config.toml
num_hidden_layers = 15
hidden_size = 256
num_attention_heads = 2
num_key_value_heads = 2
head_dim = 128
intermediate_size = 1280
vocab_size = 27391
hidden_act = "tanh_gelu"
norm = "layernorm"
norm_place = "pre"
norm_eps = 1e-05
positions = "learned"
qk_norm = false
attn_scale = 0.0884
bias = "all"
tie_word_embeddings = true
parallel_block = false
init = "normal"
init_std_qkv = 0.0243
init_std_o = 0.00443
init_std_up = 0.0243
init_std_down = 0.00443
optimizer = "muon_variant"
learning_rate = 0.00896
lr_mult_o = 2.0
lr_mult_up = 0.725
beta1 = 0.93
lr_head = 0.00881
max_grad_norm = 1.0
warmup_steps = 200
schedule = "wsd"
decay_fraction = 0.404
decay_shape = "pow"
final_lr_fraction = 0.0
batch_tokens = 131072
max_seq_len = 512
doc_mask = false
z_loss = 0.0001
train_tokens = 826200000
max_steps = 6304
dataset = "wikipedia_en"
MLP neurons of a small language model. Each row is named by its layer, matrix (up: input weights; down: output weights) and neuron, and shows model dimensions 0-255. Each number is 128 + 32 x the weight over its row's rms, rounded and kept within 0 to 255. Numbers have three digits each.
After each neuron's rows, "fires on" lists the tokens most often at its 100 highest values on Wikipedia text that the model never trained on.

L12.up525:094075108129164131159185102105114180124068129117158150128131107148200185118131116130112183131113121200070170107148089186077125155096094076170182108159129172102121125137107154126080172146110183135125131195109086084124124135151123143072121122176113107116081084166123169109106093110129155186192111166105116130150115125109148153119141125150113066110137104126155080121118119098100106115130154163129069136086161109164096070150157128156133110139070070189210112137152094163109070089129141117078092118129067099107150121120134177118168112123151133097054152156122177110128107081181177168129095103137105164146140163098123207119122109110126147150153050117135166099114078174132110129092103117145075111184100174111147115101140129159170177186153091152173152142135112133166111101081099
L12.down525:110104114108143168111105081214166159153110140195101167156105125179146082154119124088143143123111142152104104163109118091169153072116069183073114195075086147151194196185141106120140122110094157109135113152123116125092180102107175128124089070124119130152186099149141143130102114083125104107074123105139067099164123183104105116077131175177149062137095149128132130130155087120139194132165143132100083140109137175097089138095093157171110120122115130133120130097075126161166118136100060121143061134048152146133108111145129139147155128153134125156081167147118116126142158191191131168104209136131145159104101095175134067147107052098109195147115182139088152139127173105145141063118075104082124126164109158151181145165119123118148117110144122119138137156098109126110128188074099
fires on: " ", " re", " d", " Bre", " enc", " ("

L6.up585:080134116145174143096148090066097148186116109120133140125079159194158196089134172121149178132164127177114117111132099151158138107120128085160093134087122135159125111105083152087138105050092137096087177104114130140136119159104092068167157172131072097105141066145127153134140109094100118154110180162158141082108057104109144173112163129147100158144120106156128110106113144091113161109075157084121116130141135121159128181143126147168150205137110063100092148111168096076153082147146118161188059087128166091152107147133129092116112126114127170123136113157138117097223114101147150116159157184098144123182113199098140079111089117134085136196182141124162171090088146094099183187199119098133077085085137105145159153102132140110116175085128130080105117110142105176152140159175099
L6.down585:097127127134152077141153105157109157157142143163101155068142109128062117091120162141133098118097155079140148084142164138109095128172143110091074172149120132173079153111146114111133139157155122127124110146134117136149160203167134225135156083106157136112128134110147166094134128117127184096118076122084122187070165134157184157059097110096171128119154157163097103149195102099128147118165096101106172155074116190096071125110155131129128132145192160096161109130144131082188125070148167106138128088098130136137120062188196155102099075083117180111115127086142154136137081123097142123149129069119098064135099141148150152050061128132143125128120085114121200125131073191101101143134116141073138172116122120131127135165118119194162108174187091136075115160095100078190106122164136
fires on: "2", "3", "5", "1", "8", "6"

L6.up428:068091111153072111106166054137141103069144138114142165143086132122161149129158094106161168183119100155134117100111109078147134127155159132107129133149096135157136078092121089137142097113095130098136146111137096184160073176144135155109168147131130120109162127174146138113147140117191146127173141110088109149132123083143162143097124135124124125155100141122091130064077135142163065117162095108117118103153142167123119127147121050154173100235208065110173208111175144151129090153144135132134159142097082124121092098192174170132166105197157115152083142163108124127146122136137152128138103141127126152129138135157107100128138096119211131232149112058080148114120091054146034101132135106145075141126086118150071160163141182050156080125125129147121126095133140094162116132074134
L6.down428:095132197121115125084135144112102162145116154161168119138148110177114125159127104131054119147110095077153118062131153106161193080072122106112173135156105153130091153143142142135087103129130154082077116114134096142127108155136128202135144145131125128082113134115162155062116168117124130205140120149113145138082121174185104113130103150093115138085093041104116095147171136111129093138156081153118156117097101110151117156107108123100144186166124146158140073135151118119112067144142095103176070117122118118084148121182110144157160187146139157143143083147064114067188093181122147079146098128192157121087090131113104151095129129143138108102198045153102098120134204113219204185169131146167138154105136186081145116095137139100159113115164129143126075098173110143052119121163104
fires on: " of", " in", " with", " to", ":", " on"

L6.up3:109103081110126152149172174136203127158145137107147099125016141126106142080112139159132118121129106102139142129125174110083179150104150152109117074120192092136110097121075170177092105064149139146085131151120115106099189116168108178096067066108135131072155193134113139193170157130128150082069114142156135164117162145089085101092132177084033110134115123106150105079145189135149135075174118123098077098164136147130129123108156170108104180132140105205188122127134158102093124144074146175128164146111108152118157182098114080117151173166114128146131123150162125061127126125145167091117115112101175129157122129148048153121202133173104141118099101086115119148173162121144142125116079151148166087125120111139107129123121184128128143107159138139144061142091105195191108101124109
L6.down3:069169104115138132147119085167130118110148135120065136138180109151077144158118042210145087125112200164133146106069094036195153115203151099121156198132106106168068137113114135069128131160114103073142073087123149142166132094110090063180138117137146116171141107137112126109091122112096114168156093141162162139124123187099143132115143151150197165133156101191120091154132058125099130146142170155139141141108121145114101103142151155184187104103119148081098120133105090132179100117168117092111080103122058123126100150136169170134116111101137167126161144126095137145126086108117176171160160134165168132102113126060245120085103126137133110159166082200157109108117085145091089108124125166162102149113136113114121106110129133142145110145078141108127112132165129113135187096167162
fires on: "-", " re", " and", " \"", " sc", " of"

L9.up205:127110132115100128092161133092083111129143121132113172183116123142122148165125125107076205160146089191163255166135140133112130167072114094147193145079101142119108172125087150166112132132130086105145112154143110122073129160111138122135038084140075150166054160134150101188081135101154170131123150120178113148160186086117130120135137093146157133126105149139186173093094132093121133116150149122157146112106102137092105149140103110119137189107112188105155183132154118135146105146098182075150045133111130092147105123182076092150132153132087152105155187104085060133090143160161119158187104122180074165133133126173060171174134137176157135108091130168091079077088100140140148105110074158101126104164111126116136105111192151062138157132116096100106090130137133128099119167134101
L9.down205:108160084117126113143142135126154166091080149076122148138066102139148169087094084190168063155065136153112062122109147098103113131118140129155122122140163148148158078112095155109162112129139142071175104107113103118164155121147118137132111137191110142107167171123113143146125107169137117144124089148106125193083112168147134116165127119063097112125127147140156147126137131070151106140129107184121099099156123191158067102116100128123109070143112145118120099102089146138177171177113182145137179107137171133100128098156175103172147091136151128163121013180134141129140128104164175111164125121128004129093180113048142121109131169111097156095135121115129160133150129179168118057159128055080139160136159117113089055169126163102165092119125192078102115136128109205109183127117159
fires on: ",", "9", "5", "4", "8", " in"

L6.up451:113135116097168169080082089109154099175162119132168161075066171080174165119104076172103188143062156112116102156115153173130118109067159151147114124121171118136137103125111091138101102120162094117157165072083107137156158129160131149100137145128151138123131078134175102106117157085119124113133131085153153118089099111126112116060144170155141104173109178124135099081106112144131099156159177132109213172138154188109148101098085123160160066106118106106169139121129116137107136214146092132145093219101150146108112162097133175130135105161097130157136128184103137126222118139218144105107117108107095137096149151082100102177156168091173150145110194130133132122093134140117068199154137115086093170138091047122133184140094109071146099091103089112140125083122093115138131140182121
L6.down451:109138097175123154138202189181134127089137148103109135233211077150141147129108192159128156132111151149113183156127135130054160093153125126113155123098088050141106135131141159127116071138113106124126152149065113161087099145095136089109109142125095170129099147147153161160081174190116095150154123129146131115131209177149119118159213091126152094104192092123135165141139120144087182050141100102094069118137117103107092114138098082052128135087094099164131095187104171103149121064166113119086112066127152120197115080109099056125138157120124124147131137097100132126079164152124106101132083099140169153130139143156138140155150181148107117081137102154115111173130146140152189066141117126118127129110169114129091094123172152118100122117197140172154132146108140115083073107141122
fires on: ",", " as", " with", "a", " making", " in"

L5.up1033:102145149117111106115100129120108166115137116104118140116196149097157218072158081077112181125127106167125139127150116150097080133076091144113156131148153135151146092188199184140192159115155151067142227176112125131136117193123106038164097122138124092130116138125106126164160132180078101163131118098106121083068080112134067129137068140088065110120152093193122073108129115187132143157120144154150117139123121143150085113179062103120142216153083172127135105145110137120144159122113138115111134081151166131145102143158123098131154101158107110134085087080140158094100105096116129159149081128151126172117103105137148163094148129077152127170170093132146133123199110087138100085144141061141136186100133137157177132103081061122202156093135124163089135176110160097156126125116169
L5.down1033:117130139144158173109087056159104116153126107132150140116155094143154129066183111134153152130192164177158092147133116135118182179111080124113126091116146171117164130124178103095090151146054114140078183149144134098103097124129147108130132092115172076124108103149053115131128177124167173084145108157113082128143113097137151079106127091140191131101125091106150136156048127123173158122113097075123115112149057099135095137098160130121127143121147125166126157187139107129132115174132145027098156095108149194139146171166102172181104136163118126130217115113134121089092084114215096161127140108103139149161146094110132097135085109119102135060123139130107073080124104130100186101168113060120123145121118149147138177130126086145128170119106084198133142195136121151197182124044122
fires on: " |", "|"

L11.up150:116141199122085142121166175112112109151168147132178124156064124134148154138088111141129108123169117133112093076080118172095133126113078163131170170130147127160142127141142146156124177145217088146170114134136113145158150067105173140169103119189181114068074091109136118127142143069179100150134065132099134145153127123122115156107152132158121092108110116077087103127109144161144126058075082104118228087111131122196156156167107100105119077122094147142160099056112149157145154099160090153119152114109118144196137170134140135072108129164154118112104141154123149164091144203136098109101131124090113172064218085146067139053097148099149109176074148092089132114127092182152172110131159168065138147138139059162145120144120136121124148147162091102109104149089166073142137118135123
L11.down150:103090071120147158179111170136103156173102131135095159137180129182167106095142136113181122125123110092162194146125078186158080142156175077069143118095097131144142121132142147119132108133090104122075108133136171119148070153123111142156121143055125139106116161123134133107071119110151143109133131152141126140118124159122082123117083150124078114103184184121160132101178185088101104125125145150088085172179096096073101145108149114101104174176144097169123137103091060156104070112122145114143123136116137126133153102114096131184150140100157139143202165073090090105100137096129138106125155098130230133185114196105122118160160130144119143143170041151120155126088137117205078106093081065175094083132113162108101111127115107146047161149194189130144113104108119160123210140134162
fires on: " "

L11.up1035:091134141123093150128107077113118115231175143165109135138165121193098103079125186062141119096134124158109089127151150169116172121126125122196086099013125162165120128102092146143177139123111139132060141103131118130097158174088030105161082103139150126121118136115074083137107076093088130094153149171172098109098181100092125126168108103158129153119122122135104116127071143135151172085131129086141114106102160135084169134158163171146116134127093128095167123177179169112193130096138201127097099107112158128084149134104089099140150087101116118141168190123174093131138127109140138142133185138134125163122158094094125139152089167127120158122118172135116080155118150143134096041115136154143140137150231149103163093141150082163133155132122181151103070128120121077109134159202091
L11.down1035:157125121113105103117137107093129073126095086147082171130096055071167193085141133142130128216103191179099144108121138140129114122108131143144083104098196141138106178145128112163108149159172139150110095111073074139132138075171164172098154153158105151131112086126144137136168121096109158186081172151138153148134106114117124155100108037115185149174113082147137125233112156110111116165119123083152175134168165088114158154096063137125195119183105121125118143128107129142103134115089094193155115115160104181098043117149164136148137119184109128109114154177114149148124082086134051124152133105125138085129096163135145108067104104169126132141183153119159154134103127123081089124111178143129082093151140127197143146094151114104085091125199156112077154178106165137116083122150145
fires on: "-", "0", "5", "1"

L9.up1269:160103192131088130054147073134087074188115051135173142098139161136160104089166061074160131135149130098111141142122132163147076155128136150093130082133170124118155134147137123120169176115076171120131138120084141159108082134143119097139148105110146097117116129137137118122114150190143153161146131152157070123139102084115084147086117171142193127107104116114116153137115140183134093137115135112151130117148086067136068108165158117162142161140155112124079147180074151085134065125106105088128119138155137126118194165175125155101156127205164123123136137123169137070085088071192110196155100104058109119122088130106150199078104140106147107173140056131143154153153141131078156148101120070144200132125125189124203196130088122103128111113150105114149185172124085144126138117053094
L9.down1269:152105149071116143156133115138157097160119045113128129095141080178179125197169112169173163091093135136129101149119105147122157160133133091040090092129098103171156110151147118124149155094074147122114181115047117131071162132109126130130067142072068141101127127155089134133121117114133152136134129192109124098118125122131070097141120121146135130174152132093128104156059179133123168144146122126145163139120104143176122134175086122094117123192141153154143143178156138063169117159143144102118116121169122159105230129094143078038134084180099149161127109111142133069151135109184116166121136148111092110103073115127169087133182099123105124155085123155171061078169080103123156158161101165133144171086112163172106195152077142113126119106078119189187178144114083137099119168109149
fires on: " |", " |\n", ";"

L12.up814:106098151196132099159153138084108172162123120116188134090170121126097147138099121146153098127123156179135101102153112081151096088118101145154114157145163196116123137094129154158132118141149163097078146125087126143091086129099109141041146101123121135150109140161132164118171155024068194082159136133194122137102121088075129133148125111134142162159127110131152101092085169060117145082130169103192142142097087114120136119154188168099131115108070101163150117117111125117104111112095202113070084161196107150131085103117126117090141114110098169111114124082102126077164148136099086119158216153126165125143119174154114155090063129132132114060128153104120134063076136176144192111132132109092150144129165146084174077139175167204167179127113171166158125119147096083162076122124135
L12.down814:165140096124119110121108139192133140124133128110118041135104122093148139154047126079111111153166177135099148129119092133124116104160155167132135198132135127183143198162185134161133097117159115162100126112115080119151120086117110126173137186124091093108137097104113124167123152127139120134103087116106114082150141184127133170102160149132118090193106189109163184093150096077095148081066043176116112161111173144117116161134181136121115150115112170107078101133128157109163125157087132132146003094159151148098163132155180186122087107124108187169117172137162108149107101103089169133082126095068063090082104123142089144109097140133143098112097095166135088121170126129155106112141142091139163146119180116162086119130093097118087145120164115129108150105136211187167179202096117
fires on: " (", "-", " ", "1", "–", " re"

L5.up275:133140140186146168086117130140093151142154094127148104176113158116146216140103094106119120126141118129136155135201135094116103195080056135080146159085114134101155158106138119131064132123181150136215148129106134159141101176120126117082146137156164106150096167148141119113134145185098154119123110101089160103152146108082126145185123116070115121101134117113094141098140158115165134126131119092121152077152102131143173086161079051125175166079098103204051080143177174115201085164143130141134063149133174121134124140183147159092166132131083121099146181129117145051155106156145104124111153148168124156075152124131159083121115173133143117144057162063181132122139139069088113157106084028116091095152132141119169135094075110116157142062138098118113138144096123131159074131140124
L5.down275:096110148079149099127151117113144076127177134099189089112130115145140097132144108120123114155168124169093105183134142156131164102104113077116090078150140235178113134089143099167158088135037154150117119105118110083157174086141158138128115153095133111135056125074095135095129136184156090188139101183133104128137127073127099056128117092133169168124118132163110127085110096126132135116159087091078107138135198134124134127104177130151088135208140145096156102140175137114174186105140109142097111196032100140111133106173153097140128154167138145120130121149184153120117067115155095133131139084153161194124097027193150138165192154123139082118141125125145129096124071131119132135127142120108148176111120135139069171117138093126147085151117189173152145069120132168089156122078127
fires on: ":", " |\n", " |", ";", " to", " in"

L6.up1245:168131131145137172105106187133073110124072146120111138158193120153147178143184151087093141150110136161167154119060171141120076136173109137129116128106118121117156102138133185151193128102125144079106204155107138164080092098127150134171103133109144108137099138071075120122150134132098101137175167116122102093097129114139042016186121139067148125169097108112122119164151098139154115127117122094108130130147114117171140161132129082082067171103162190117148123129119180187136125121123165112153090123099055153165131135128138113104133178161090142097115129113179149151051124100115116190137153133169083119148090203147181147161099144114132130167192083086139133092119157105168097144123080133138191110152146080082105117095159070125073163117090143103100188136149122130101164188142088
L6.down1245:124145109186146115139164169166123092123118042107098123123099062104161090103096104141110148160176078141101161152172122121100168145074104125164143139121167134092135141091105128142155158213117134121067093135131144164051121168161135139134213102164131136088149107169119203165129169138198039134115132128086093100153152163147156097144134088140149157078174098147074096111152128095137120125171098141060104132127176110119115147143142097131125170144081154157125191129130095081123122137149071145107091081143067084143187112127085110117130130164173129157136051138076132169201175135132087075103130078175133103117157082108132133111128056085143093141171139151074104157123153125126157098104158107127138131104107086134137163120123130187127124162122193142168111155095151161078106108138123
fires on: " |", " of", " family"

L6.up1247:129185080119094123151162113148145129098099141117131122169098120094155135101161115073125167086087141119126151116098190149136115127130204113187162081161094135149134115053082129194156108154138125101162170134135104112134037052123125107093108133143100053117136144133116111170139102159133131112111060087155086127203087159106175168121098110099166169124094078127088196165136167119132140093165156188169120148131079156155141092134114094104081154115121175201186150177152103154113094106088107164130187090132087156186136147071155107145100100077158093095102130147134083126151083123113133147160176126095159121136096168126088160113109098194121169172090042124102086125116089175154116134143170102112117103115111107135109101171156117071134099168142154126130119132131140150191151114106143
L6.down1247:168116155133133166141145156101123147157142129197148125095104189146073180142113145162106078151153098153075094121137112078198158109125110153114115131145124102095085177138138120054127121123139097154075137049133106140134225137056077068138119157091087120158085079124149096107090112093102118145133143137122196068070177130113113156092176148111120116145189165117179107116076098132127111147083119102071107162149202157114102146104163131192155141139142102077165126133153112151143101053125127092119105100114137141089091163155168209165146140064174114171166134081158139110171124158096113122132158117154108110133129107142140169132125122104123129156160156145151149138102140030145125141129084163128093119102129171085157074135153106200150135116093150115140097088179124125152184153131094
fires on: " of", " time", ":", " part", " years"

L5.up1274:155115112131123091089141093139137171099121069140156149135174142110136153098068127188119122168113168200069133099111172172065094141110121148083144154066086157114086102146195141154096196135067118137165166164205111140139076101078171076139067116099102055127094113096138146147117142134146126155146096126058127129150105076050103163198144138167165150152143108130162113136154170138100119168115093149186119116124108111124119148132107100173131189136121203148119100096141191137140137141116151108162123144109122121124078110156140074100154114113147113179129113152127154089138169156146126176164113150175149103098119126107223139075122136134106143167095113116109078180141079080118137142111089117116139135177107161066120136118136159104152133071122108118154184173063067099144165130127163
L5.down1274:113096117144128191075142042126116147177161158085141156106082150112111151133163142148123111087121099174127050143067172143153137159107110126103101081117162099110150090059167165119126155141116130139143140172136170117080083108096081101173110180148063112137090151170059101122104142085139188138083135152166170138146109110119112132127111160114142134141120066154127146105108122143178117165169178117105139109123079060142133131138163200114095087130096112120165125098097133133187189202151149113148143086171101171159128099106163067094131179173137104131109131073149110169102143137155042117092138182098123173139132110135160137134189126083080085136130154158102094132134139148141170151124160130088108195122091164118062082146139075138110189079111141125134146146100103132194166101116114
fires on: " |", " Title", " Goals", " Role", " Ref"

L9.up151:110134191146132141092093134117102180145139145123127142135138166111130142121100139100129140112105128144167086111133191123123124109112136119134172164084104144186126148136063152109121134071101125101145111173129099150000163119184102160120064079135158204088142144103189105155096104124139169120125038163137144125093110144091107123107138118148145173107151186150103092081173150117080095093119158169132092174135147188142070142190120130162069178161059129102159138156143128139134114105095141163175088175161057131188093099158137089106151131053150110119115140131122043132151059128133126159161186078133103095124143142153130115120158116137104121166167137110084189151088173125146094126125142144109129181145135167095121100147133069124138172179114146100144079127162066124160144130146098
L9.down151:111161121067113090115123207113133124096160135118110115089105142139154084099122120128142186128132150123133100173181099170032115154084151164152131070088093158058114144136165091143115102092086171110095092132140137169132142110118133117142105124166111103152129144138155104136104098163112157137162104116140077169138137132208148141065178086133151170109080129179166143153118099145134141136148126126132078093102185109080119162112094098152095116151140144090127104097164169054073172139179182084152092132143103089053086123184109133160153110143073145090129138146127148184118135159140144149074089144141120153174127132124100134123065143133144106158190118141185098150104138126098081059155127140115125181098194113137072058206188088162129118125128171065118125092131185169150103131145119
fires on: "5", "3", "0", "7", "4"

L6.up1045:125204106170145136067099089133155146105146128156146175106136166137171208109086165128148162111166104131132107151093169150155075119151186087130145147134135120101136163139167170053137110115124147117138119094151152130145151048147129089165093149159127082135076096105117135134041091156142134165163151094155090111202131162131088122088129173127172075149110111119150152126164120114130126082096101178092093153190134097111160109123154120126068099136175118104093098138159157115079080111043152059196121092132074125149146153093133120134132167148117115120086112105110136155119075146183103120126102161142076064128119185143167127088160113131115047225143115180147204141117127114141128133161119086084186127111114147168165069155122137068135131127152122105111130135147079129114135130125160
L6.down1045:123147083102125149099124128146171104195186160090136161112107130125130172137086155118142176126184135081173127107182148190082129143105140138162129125116115147132186136080088163184226129114097079128110086130121106130117113097125179161151151133096083146097165080095170138125067086096136142165124114142182122086102066204134165037108132126124145175106169122085096113083114129099107118095132137139071109111105113109130117168101134147152139162121118150102146154181130096123100149167032118096085164068120138111135221063103105097162173128133153143130105074146135112082130148099125063140116135102101157180142111134096092160126117109130185084165166119155089130130148204091133192188112152123116122108137109099174143149136179135132110125153115135163109094102154084165137185132166091
fires on: " |", ","

L6.up833:092133080143087132109105168092137134141099093201194140087153087181141107092092157087159151087124136119196070143131143079142108092167081122133093074151182141157112084060055120118134141134153091123065116159104128135183110085104108069076110143129073136103137149114129102194160077132078114150067158158139088088166169176138204180129115063080147122155116103106139113132175110123153139160119112116095172146141127191147091164134177201115130096147158152096129122161131119108158156157166170122192106106162174150108169214135134109119124099116118153160035166066136141124071114089114082141148126115148097119147111138115119154118209163101125090127125144142128131120161158168138092136162143111137129117118145131126117130167193136103109145121096160128112127073100118120163158163090133
L6.down833:106114131148142137109146157170135112120099065120145168150104122138124072135157097183134075125111178058129092115203152103079172137073159141154128136086121122116110135143167068197135166134134079137136136189109094121138115144156171093153126151135119106107135164097113167123115160094146160117173085135138113163162158126141132109062175125150185110146164102123158161155122205154058074108130140145122113209141116037135097162122129135101107124144123147160089148158110136063100125121088015128125096083116150129113166104144160110099085157144158121072135141102079162114123143127076066114138153113123160132154133115173087129088109176094170074122156118075101131138159185073086123154107151115186111188163105125135121067150080133178147138097125071151130155129221152143130113113136100
fires on: " and", ",", " or", "/"

L9.up1194:095099115110142183029112105139139145078135145104135158143060092165147109144123174121132123079093154109168141133086118112105205145132162168154132104109146164133117089091117148104116121119131135146096142134112125134114100152097128107128105098096095126138112167113131058122118076130108196107134126105130142120176100126106115158147123124072137143130101109136175146090199143147169142109122133086178105163072088152083114133178131140112172239115124130132145114188145141096156119153087087103168141107140065144109196136141154101129109154123071098164110133076141124117125220140179121111183194091197160173110169181124153155166213107123117067148108109119086076133114097177102127165092054099159120112160126109114130106156111140097119175184131144065144095085076106181091103151128143
L9.down1194:116150137103145148103157155138161043059126191100138127141099108107113160086162034101127091134117137147126057122126163088130150163103096170127131131050121164118143118094083148133171105135123137126124154130094102138133169134168111099114125093108145102140131169187143123173146122108074119090096095162116134151188146153119096121101175080151111165130119119151125091105127094136143104164118155139127101126176162152138173160090048092126139092115112144153137103047150118130103086145061125229109098117119150144112134090156154122162092098163129170172099091132104157058128127140160155097183120082138153164139099082139080123140098154103165148103175173145173120120130154160172132136117092094179116127118150203174186071101120104141130130088059187138051175149134223136120148156114120
fires on: ",", " and", " or"

L6.up624:106119111140067096138135113099103118096044143103172126114067129065139134149083133110098133105113155170093130106150154124145150120126162130203157110156165125128132113105063135151121153162055146132123164127127157144140084128139146114091154131074123090130090082165137060179196146111126120081160155147118126150129119146154050130137144122126116103152147102097105184148159101108130139156144118159196080176187163132147074116165150133082143065113096173156155109125140138169113124060076139113125143178135151158103134129113144106169163092132163147160109183177145077137116092095108165153225190112080099125114100152156137138137109176107192136109116084091166088107100127079115078059089080147210123168187107103113089085126168113093113081091106173123123129141190110145121107169126135
L6.down624:163112179159149136168071160070154144150159139116129162141119163138099080067152116126168141186175140074115104131104126045134138146138090121127102134165151097176103115111160135096156134179175107142098109168114104114122145154099127129098119114116096170115088153137154174165117118141136146205146148152112148109112125154172125168122075132119134071093108161165131135096056183154148156096118121174087122136143128175115094088132116076144125098102133067067108161139091132086111085148119123082066181135113070078123075170148154145100112122178153153125120065122120152128152110166121133085057146150147155092171133145107117089112108032140052101142152172171125163148136086159114179203098121129107140108123133200160165120067120145159103092143184064135130121158115102138174167077187139
fires on: " ", " of", "-", "–", ":", " |"

L9.up727:106146123154049127109142135117111151122137185095149152117093171127114132138111160105173186107163138191136095163093144153142169129159128082120109176161101149171157182116161149129162163105144170158164077094126078102101120119153070153190117089170137119164118072189078132109187065085151154128138114078142051066147105172129194128091119112104090142097093088146108189137098079107106185073094102098147152107046071138183110105161150146140136109153115174120139039145215127128138143073168135100117113149178113137214120114128128126141138090105147099150152120155156153106145110115064135108171127151125123152171100154127121126128104155123109149082163098114146163089126154170170129097077149151109086124141127117127074150166132125145107159115078137119072060104154111139131140102129174
L9.down727:159126155088161124185146107090147132210138134143101126124135153166180108134126086114123119227084130103101142123134143159179135155076165186167137138109119095145177132070141135133111088106179111114158169164086077098117179114146093170137094132127043143113127134111137144144152169151130120135120089196142130140148112106100097106052097075122121137123140156118133137106097154139093120145053136195089155127089115147166101068089101148149208118155120211121101076164121146084081131148108137134104184141189124094073115196117117144191116105116093167113125122139147124131092084126116147097117116086105101101140107116094146161090125083105110100151125150146145112089169120134133171206082112191059158141094200130144172109142183149128111143145085150156086171102100116091092104102163097
fires on: " ", "0", "-", " |\n", "3"

L12.up711:154141150141164163107134094120069090109133150146109144074102119075172131063196128171169136122180070144166077118222139129108186139087130097096113148145125149110129105108119180132036132153111140099132106106157125118145158094126126151117113075183099164222108137139132115148119089133120151152133113135151138097084105186187128125110090107119091152177111135138168136099150149129111167138206105076169166115065098174101151146205115063085129132116071125125160150146119150102128152151150115064115149101142087122114151131100101126069117100115171191111109121133060149159113064111087196155113147164144120109088075152153142145118136169181146142064108121143124112128135153123103146131114091136168094139132128101156131118132138151155187145206146138122102063101159082182145143116088062
L12.down711:079107047111131128190126168197133160090139126113162107185125153175120137160060114081125137084145157194127157078064126112121127113140060175074138119114150100172130133102149167105191175071142115160095084161132115100079174150148168123146085140145169092103144100078124153112092147133089105129083130111136172183173108127113104110115145117157147142118183138112095085052162100079129122122083171179118092110139124088119145131081144139148107123140175133100139051094126078151089163111131107147120146129097205139160108150150224124143166140207143092122109097146197177105135163159128095075121135126113170124137099114141131109160129137108101147215113157163093147104107125106141161114172152158118168110130205134114142133161087086115106116109158060114130160118105125099097093114140136
fires on: " ", "2", " (", " to", "\""

L11.up835:139119123097082134127114100127142161126141083156104114107063126161138084110105107065105144181091083109108119130154097142181131119131114121072136068122191132075101125169107135140169167144179138122123150188110138164129087139107112086153132099144148083110106121169112144134099142117165080142142149082087125141093070116187121143126075112135137103121131125244132088132175099173113117119109085087091091142148130113120115149168125166127106073118172117112128138128119153078144061134140149134102093124113113119126201120153154123143148122205175131107108145109159219142105141108227139106114110081122124108104127143116196188119223082093089148149120101078144148161189182149116125116117172066149182099158148104121186103146081121107158102124155167155115142148177143118153071173062153
L11.down835:110126162197144093123139096141103086156117138124079152188139144138150119182166083182196157093130154118070088153122195181169101095174115148103061108076123167138110094189157112068153093162101106139095141122123090176123163111137196141150093151131125122119124072167121201120133089116182092043087098188079141109140149126143149093182112120173107093127087121095140084147134143138079094132113127092140109105099101126170100088176141204118102137139159155141133149099147097062131121154181139130108223109091161109130140104125138104165167121053096146119138106074154137102091118147114108160166074163119141149117115096062138187109176100066153119171138156114146118126160134162125142113145172069122144109085157076168125156117054130158139098127151110134134096107116139111132102141140131
fires on: " |", " as", " became", "|", " and", " "

L5.up227:108133094106107148131121160159068120115129147147214140079067151110164156117132242137081131114109182132118150115099130136093118139083137124072127159118149141126138072165132093127167114078168091098126150111125098134148091121083163112087163114086096160092102181176117114150093140185142108112154150124108138149201099157108161165148161117120059127132124132094129141151116170137115127150144092123160127123123059144134083136140118152129146097108127171060155117129116140102097166086178073138179077130173124139169083137164136084066173081090098079130145160108158113133094189163134188128157184079148161123112140109120158093119098190061148098119118078150094143121149167179128093116090096088074160136180149197135146163138168098143190078195146079112170113113124146147143132093084134
L5.down227:155121165182172142130119093138106101093142082082097122125155129084073116168106120119161093119164098115161077141171126119190130104125114158175098176141153136148138198101117160107135159143106155182172152097090142149107134124123039154188095139134105160154172033138115190120127111111106163078093143117124128111106160059124063176100144107153111145146133172125097140137136132118132159124147139194121130191156182138121180192118149151102133091097120088146136145102163112143128113179129146122141184083107134159084105081156126134057133154172123147115139165116095087128160079106115142147114094122088108138134084133131043136162100105200118164088131156113192124089132111101103186160176171112094109101099039116068128149103074091102122151116102193107138132182146130084125151162074147
fires on: " ", " and", " was", " then"

L9.up483:137123133154142187154153110162095083139103084089046113139081163153160124184064135130139159133097068119204118092121145084150100142141155141073109134141078191080134138129094141103110137113179148139105085125124103147134162123164131069165064118122135115167116102140103156077123133148151188131149134094160174188100133122120158153093123158108120147133084165112155176148134163108126130178158109102180144114130060128101122132195150146127080137118168138144148141205116108132125132154107082100103098125135147098157094150162157127129079179112088095081145193057100142060109150062127145133174172132177080098161160119139109115112177120096167032093118134140127169081156117198118109129172140186099102109162157119125153131095118082159168167122081119120120131126054129113082135135185090
L9.down483:113171156144146137143183156118144125135120145151114117101088128097128084107113127169182124099172170118109166122105174122065159108051121111171113119134110170076107140152142074106061082145098162133118170153052118059149157138102132202131100089147152142110183142090173118150118111185149097124170097131111106177105120127149085118090117086140155082095097169129123116115150065104118093091159162089096161169129117061165180160102066057165074119152100112110049161117159145148163164180041135133159109149099158144125137087096164149122128135142149176115096107171146160154156144156151135105131110145118124107116131058134114146093108172112118185205131115150131108101064113156159158133085146089081091167106129166145101105115157131067132099172103154118165148168161133176113167151150071
fires on: " and", "9", "4", "(", ".S"